config = dict(
    n_head=6,
    head_dim=32,
    vocab_size=978,
    activation='tanh_gelu',
    qk_norm=False,
    attn_scale=0.177,
    tie_embeddings=True,
    optimizer='muon',
    final_lr_fraction=0.1,
    steps=7303,
)
MLP neurons of a small language model. Each row is named by its layer, matrix (down: output weights) and neuron, and shows model dimensions 0-191. Each number is 128 + 32 x the weight over its row's rms, rounded and kept within 0 to 255. Numbers have three digits each.
After each neuron's rows, "fires before" lists the tokens most often just after its 100 highest values on Wikipedia text that the model never trained on.

L4.down189:122118110117175162152074220123105125131179101146181094128139186114150123142122130173153160122125097151123125092129130081079124102127121165142148134137117140164173103110121080137150094088194075148074123141075216112190116081163167106134113126143092124125139126107109088164081160185153123143146134137088146156214127125087113133147099100158113126179122134111103084126104118086107084136151137167129148084116167132161121084164119166101147102073119143088185117095053026169152114110161180192143138119125117160094068116103136144114093185124164120110105116088146109167131138166168078109
fires before: "es", "y", "ed", "he", "ing", "al"

L3.down42:132118113051094139175179080118138115079097127106144134084075103170180128117144124117109147089165178116171175146181155135058145107091116095192109123110086129075148143148167157119141142129102136134154136177137043168111107159114086136207113099150154124106142137131099115154092098078094156138130177130114110137161122141111158118121128155158204105082155144106104201103179147116168154119167108149151161149175090146127156156121125170135138096110186115172144108100138121151071143138158147151107188118116136097114041107109175141070155133150087070150090099181139133111107145079058131087
fires before: "m", "p", "v", "port", "ce"

L6.down384:087105069159179096161140124104152136154139174106146133146066141107169145094174096155163109156162134177095103165151142175137096109128123100153103160129166138144102125140097129106061143226132195100145166198098059114158156099163135148161167140102107160169104114136076187142128166143180104128133109158086094146081157100192093104151180097127141063117174125128149145163158145156108118053117161107102111120076135134153097134118082172147117081105128114096158149092116142129168110184117101143103098079090076154182179123115125079080116094122129111120096115059145116101141135176139156090
fires before: "20", "19", " T", " R", "ase"

L3.down313:052135090154200171129116150112143154145109145130128178188059137064089154151117125175099143170151137117055131148127138106093121157121141165100192130118087117199130131091111148084155161099181130137149093094062161148153121050136143122116144159095089152137117078138074130104092127142162090139180117120143133177211128182191087119127067103140185147132181096117121109171172068085189082121134098153129115116112114126156091105105141128095127125070100150111140168103089151115097155092169158172160110099162147132092095121100161129128069143157119142148099156106165162148117166120136127104
fires before: "es", "y", "ed", "ist", "he"

L6.down490:114114156155180116094159096137099086106164106088118093094121098093169166123155111116161085190067127115101103101094149186104119165148150079155111134174134123184078132066129133132207144200072118161074100151123097183111225153102135102149158110123140082143119167094124145106122155145117113111134113158136139126193098162117137090071140135137084167099096122069143173139120120132103109106113131100153170145133064156158171148074092126130131118127143132158148146096154115137184133173175095101077079147108083125121175220133114156109119187137112117095179115109144103061128146181146137133
fires before: "p", "ly", "per", "if", "pl", "or"

L6.down174:150143120131040071112102161077130133192130090174056138079098104097144186085144075142153092106125047162088155132198082124118151182163133115122106156165152126095096179111132112122157134148167127102125106165116169153213169118153118091161094097216114086129105128154128132130113105057149151098144130121132096125130130111095114184121133142116078143159168111086145106130129126106119163140093145074179107143130138167102141122186117088066172099187095211130116088120145119106099176113132126118108109105099206120142152179100174111164127155149128110115126135176121127121156138148162099111
fires before: " ", "l", "g", "ie", "z", "o"

L13.down442:152144139149091116137125095086166100063115100114152078076119108123128100092117153083104143104119032125077123108196155115070119156087112133143169176128109117154108165198102112189157130154062163148131031170054159154133177150090115090123131129183112107118140127133099120103100169108169117117120157118114189127154118095108178064111086146141139067178078160150137148098085119143097130077129147166197118134103139163140204113118157151103135105142164191097130172157168104119106184148130181097119145126078140094162146123134156101107148097108147112132098141179098131159133149127156120101
fires before: " ", ","

L5.down475:171064150159118126143084091124143126227143101190148151127161142109119090138130074106102131144110095205099157150133134059092112145157088133140185160135128154126109107130101124153121176156148127125087132144111150113193088051099175093170147172170163129174153119130077164112103184128139126155106168117120087160144080090133106093195111100124118084172066107150120135126117190156134154167088120151168078119159018146132108125164094114151136091087115177086087110106121096165152174140138137115219131164160092095132136123122095149141105104121128083104096133113123107135144117148161118082
fires before: "ision", "il", "ing", "id", "ate", "ed"

L12.down207:143123156115126122172104131111123102106101154099131126157149161126105163077124160169108172145121146095113137062147130144084113099109126118167117110082167174139172151148107117107180172116083115159082109134135092046139055158056131144092154141117134122178133148088165070172151141152078154151115141154153079191100089056122116153107175144078125120084149156076084113177148116104158077140102085103143099128135165134128183104114083137122143140137095167102113175144156122159091113161101175115169165151064146162175157159135200086158090097107114135182118135127033182136162129143132175093
fires before: " to", "s", "p", "er", "ic", "/"

L3.down593:138152205131147091121171136140129083148129066123092052113131183115153062215147060134122144207136142179130153120106106175094160098217168070073145125132123115110047094127108121099130122121119140125132128114165153162124127145112143117099058089100130124063102131151168140099157136119141092190142102094181116174117132092183107100073157147073102133176142096117123127151205165141136141161139095170152166130157164142127124113146156154138142090131102116107141165088051104106124126177080135080144137138117112135140113109132172113135131112114129111081077144159107145147140105168179094165
fires before: "==", "In", "===", "H", "The", "A"

L4.down59:078084144140116160144124146101134079111112109146144140099074129126116118112171138132146184161161160138156079141078193191160113155132149121140141133091137062114098156116134205102158136142152130146175150135103142131137173166096129113102120075137146127170130152119048144130182128104130164123074087142114150057074157072092162167077125089142187090131165181145083159112100149120185105131098133093229117164149050129154130115147067132146086112113195089120102108119164084181168130132098128104096172138120091100130116118147146142063128077091142074144081165147162142104099132127146147133
fires before: "port", "gh", " |", "p", "er", "x"

L7.down426:094145121108123152145181095116118132116190100119129144117135113165147195122129197089124151103135085115073155136155103128173147148086154116121052147152086084115103162167111104142074133143067197157054094127098147086151087163110105063115118136087119094151110191201132106082142084106087083149117169114136141161102185171160153101142199142089135079121154176131115107136119122173124136074075097139146111088124137104133130157136149118129190118062127189062144162144127150135086133094128162133171073142089141111092099160127126128128155183115112135141131135129101145147152196111154210142
fires before: " ", ","

L4.down662:092114161153107129195103195175114162132135109160199130145139182128135160129159133177091069120072116114078130151157125152180108125134143114088163081096134137142056141115092175131149116146135085159114100154051090132148161159125161143100172120164144166157064178150110113106112174114158131135135145145130082160154089111165096080122119186141118110124121131127138057122114093095134122126089134123148136197211135151126103087088137163115141143085087176100123105159108137156087149080120166155097092127130051038184118184162120102102141145150134104069130119086140143142153159092104136068
fires before: "es", "y", "ab", "ed", "en"

L3.down51:109179178148167140125081184114194120136135111148172140091163148094082146150153151166084121157140139133101130113101119167184058095101128194113130113080153147176136132168102163116177187090108133129139186082093040146165106089098095101139123118156112076164143128100105119116130129177141085122142080168183083159133091124122126101116144121143147151131153097083101121172148178106110126078121074097150177134097135130132092105093093142095117094104131131109165134121089187133159146103122164140125115104147199061128108088076174129127134148165092176125092185132156167087178134116114039080
fires before: "y", "ing", "ical", "ry", "ist", "es"

L4.down209:121159144151148140121117131151139156146127142127127107121098152163061102174073130093086109136109147114123125070101099117135155164106102105134143148111101105152081156135134149115152156159180120001099175138144095159178144078156107151087153099121099140126126164100092126137093132151061151149135120106179106117171148137131121140142147160185097086170107104151179105079100097102127155177117095144135143079145120118139093122146137174058077155110162119154089170091172155126117163103174145164149106064129110147189168126132100157041164120129141131165155104098024196157081136182148088095
fires before: "ist", " |", "erv", "id", "um", "ec"

L3.down530:097191189148102102132109113191115134121145125143202072085167139132125157146112098177117140116122142054148151111108126126136129114120161066141153152107106135163113161105113056119168101114183124153118149135103211136112106182176122123119118139053133081131152159170094141211125093131109169160097166159114125108161131152104157173114108131096079168104102145132089126140084124035089126081188168116141161125119154151139098130171117139115131120093133143111184120181143073109082053134088148102159094095168116160118099147088157157106162100139150125111099153150147159095115072148108048173
fires before: "e", "ers", "es", "ed", "ly", "ut"

L12.down675:115112124104210130133121081160128117083129180117105107078121134126105064128135079160121134092168157065137177109125131149114112132101119106105094175129081171212084099134149120089169149121111072033138100173155073107132174138117101133160109155146151115156165110095070115125078109134131191213150080156125104147118075116192115108133116154153114184117133194114126133139170112101143103183117105164125162130122142111122102134111112115103137110131154194091096128165066120109114097158111130142111072207122193157169142122160194155121194124105087166124133126104106164145110138142163119093
fires before: "ed", "ing", " to", "s", "ent", "ant"

L5.down96:190150136205193136140174125113125132138114141137134115142103125160108078101126127148167142142106045102058112137102095141116054139112081079158066114146163163132127109134175066119178124213163166130113147094168158167138189055138119132120138086185109116161044138167157123143117115119162113125107086128059212160064145095138164080115115164081111137142099148131073155128134112094099120107120081138141109100135195134170090126120094146114092122148128139119148088144160152110125122089141139116150112160216136133123133139103147099150164114142116091169139131113100083168131171156143099084
fires before: " of", "and", "it", "on", "y", "un"

L8.down749:092146139176068117137181067107126177184164122156091099085109148102131144104158173110141140092168136083066124173088164136095139080119145075096196133129142139130126108124126115107139114150126170092158147116118146060162110097148126091192124146138180152124136119141103163106116191093097108119087096145094104103133097089207141108084166128108133104045147126088140149188172151175111099085105077120159172094155073140095100184092093157132172164102185128150138132158128147131158094172141170106071109089137137121103151159195140132174194087143115186091130159119127089118142142122140112093
fires before: "ond", "ad", "g", "ft", "it"

L6.down47:143134117095068147176131101146083178084117164134129120116151164131126120141108139191082123098121111166153121136114096129103119185111104117175146111173085070143060129177087156111123121125159144176113135108125129146193151084160103169129211142137071150144116075123131132126175112149124166143123057113144081147110108209130063167157146089171075152166130119185096081101124161107155138135080152199152140088134114143119126092133122197080110160092128092102140105099122201190174132131144133096126174101130131155122102093150099120125119135125127154133068092070104118129125180068080158069
fires before: " Y", "ist", " med", " S", "um", "id"

L4.down590:158170175108069167144101173107111087118150112146128086113153091073096191151160125071146127113119112149159124128138126089125119113137091092198117128085159073047092156070141111152168176100147177103196057118166155140080099156098169083140089143147139106132135131157061117184128182120136133141113145083149119099196123099110212137113134136137111099163187177109125120096119136149095149125130075112144049152117105156156084162123145148142140147088144109136117151107196111183161145121161139152119149060118162138127129117099126132116179147114105084208066128118138124117111144067128137114
fires before: "port", "v", "p", "m", "er", "ar"

L3.down332:116144095141118114083142099079107132159110123143153084201157106155132147115096147099125172113149087157076146111160172122184064107089116118097081190171058141132107136174080076118124154152081170098141154151128160166119122099090119145127123103111123127176088129126129134155155106188127106194156100089138146113124164150156166146122150087141125128145093124194124199086038162158130118130135119106119117161179109150157120172128128156117140064159142154145093055133097135118072105139104128154041121106175157098093148066147186139133149131146122142129101116161027138117154197155121098108
fires before: " of", "y", " States", "ry", ","

L4.down429:110089222142132163137097086098194109165146135130136130135153132188122038156151074112114131125131103212113130129101152111103141141161117200123137158104108124094102095146120149114154140129129134125101130111110163140161107120123143122126162102152100110205205090098112124115112152147146119098150153112131095190132168091175076134157100162177140070130170150157090074156096156094033164091139112151167106158101119089162135133212128122126076071163071132104112098094077084169186147126109121161135086156153067131117108104084131149157111111098111077134135123155145105166114137134096181124
fires before: "ed", "id", "ing", "es", "al", "ely"

L4.down453:110177147118168126109186139110169105148154058085139067156124112122129138147128129115108142169111187141085129142088153087085101102151105066158094136117174134083108130118161143045106097093135112162111086127118132128162126171091090173101075118063103183057101166162180112119156127120141060132115102088126140154132160124157142148113149119136143100138131174097111096149196161117149084127135159123103179095156104122091154118130179109125219138117086112107093169167101148082124154200094106099099211119130160163126113116129193174153138083105164107113092128179107075123152105138166181135
fires before: "==", "|", "In", "===", "-"

L6.down93:078135127151096119179094089154157098098140160140195143101158108120110069147194137150142126146141091150123150140086140100140130076108146107100130117049155095136091197147097070104138131189120143130107093145119097124184121201182143156127129124142147191135149142167173104123153157107147048136142115170142133144089148132125126176091091165140091129119178129122127122192100114156112132106119161106102092133168131100059130141081121165124124094173164121133078134129126098064131092194067110106091177210089158130113222147168073092084172098113126154151098131082128123124097147156126126127
fires before: "19", "20", " ", "18", "8"

L4.down488:168136105126078177145125089094111190129070139188093091137110114190131114155117116083113131124136081166182100138089121149104082125124091136121134157168098134099173105138116133075076091114193110152163106071156132146179142121132111135117151155129128072117116117076121192125089126158198099115111143087112082124106115138135126069161165101111042161139164130189120134110111143148177115151104144145204150100138190056126128124144150097093134085116170136138098099106122114138157152055127159108111201127187152167109126122144100110118105202172171195162076143062112135141132148120134133148
fires before: " States", " Y", " S"

L5.down678:130102114142065086079141087168078115104132101146170146138104098102147170127132099131157134151077135129175093125132177136164198143132170138131084126140114080148155129140160159126090126199167092124153157124095103129152107165132110098146135068133160132101142091121159130137133116045170092136169099111062150123197152053070126091119160074132124187168103142089137123122140152202145148144207146167164114122128134172144124120164146172027108113138082104078136096082149117223082116103072128123104149074104124123156102138136177109153160115133124095110100104132171161097136103122125154119
fires before: " ", "fter", "s", "t", "l", "n"

L3.down655:175152138138195086066141144171132125098087107161183150109116110128128092080153163119104125112146091078167107122166114133139124072062150142157196141130171154108071092201148116135164116143175128070095107192056099069084190127131123151139207112135113149151126138066085161150144186171206112153146115136128131083108167128099114097118188135149159081128128167132118114116101094131098134122077126136112123094138093166093150164119096122105143195161163129111088088122125193060103112153144128109119135115160153119120085099105112151129083156113155108177128098160108099167119174091104113094
fires before: " ", " B"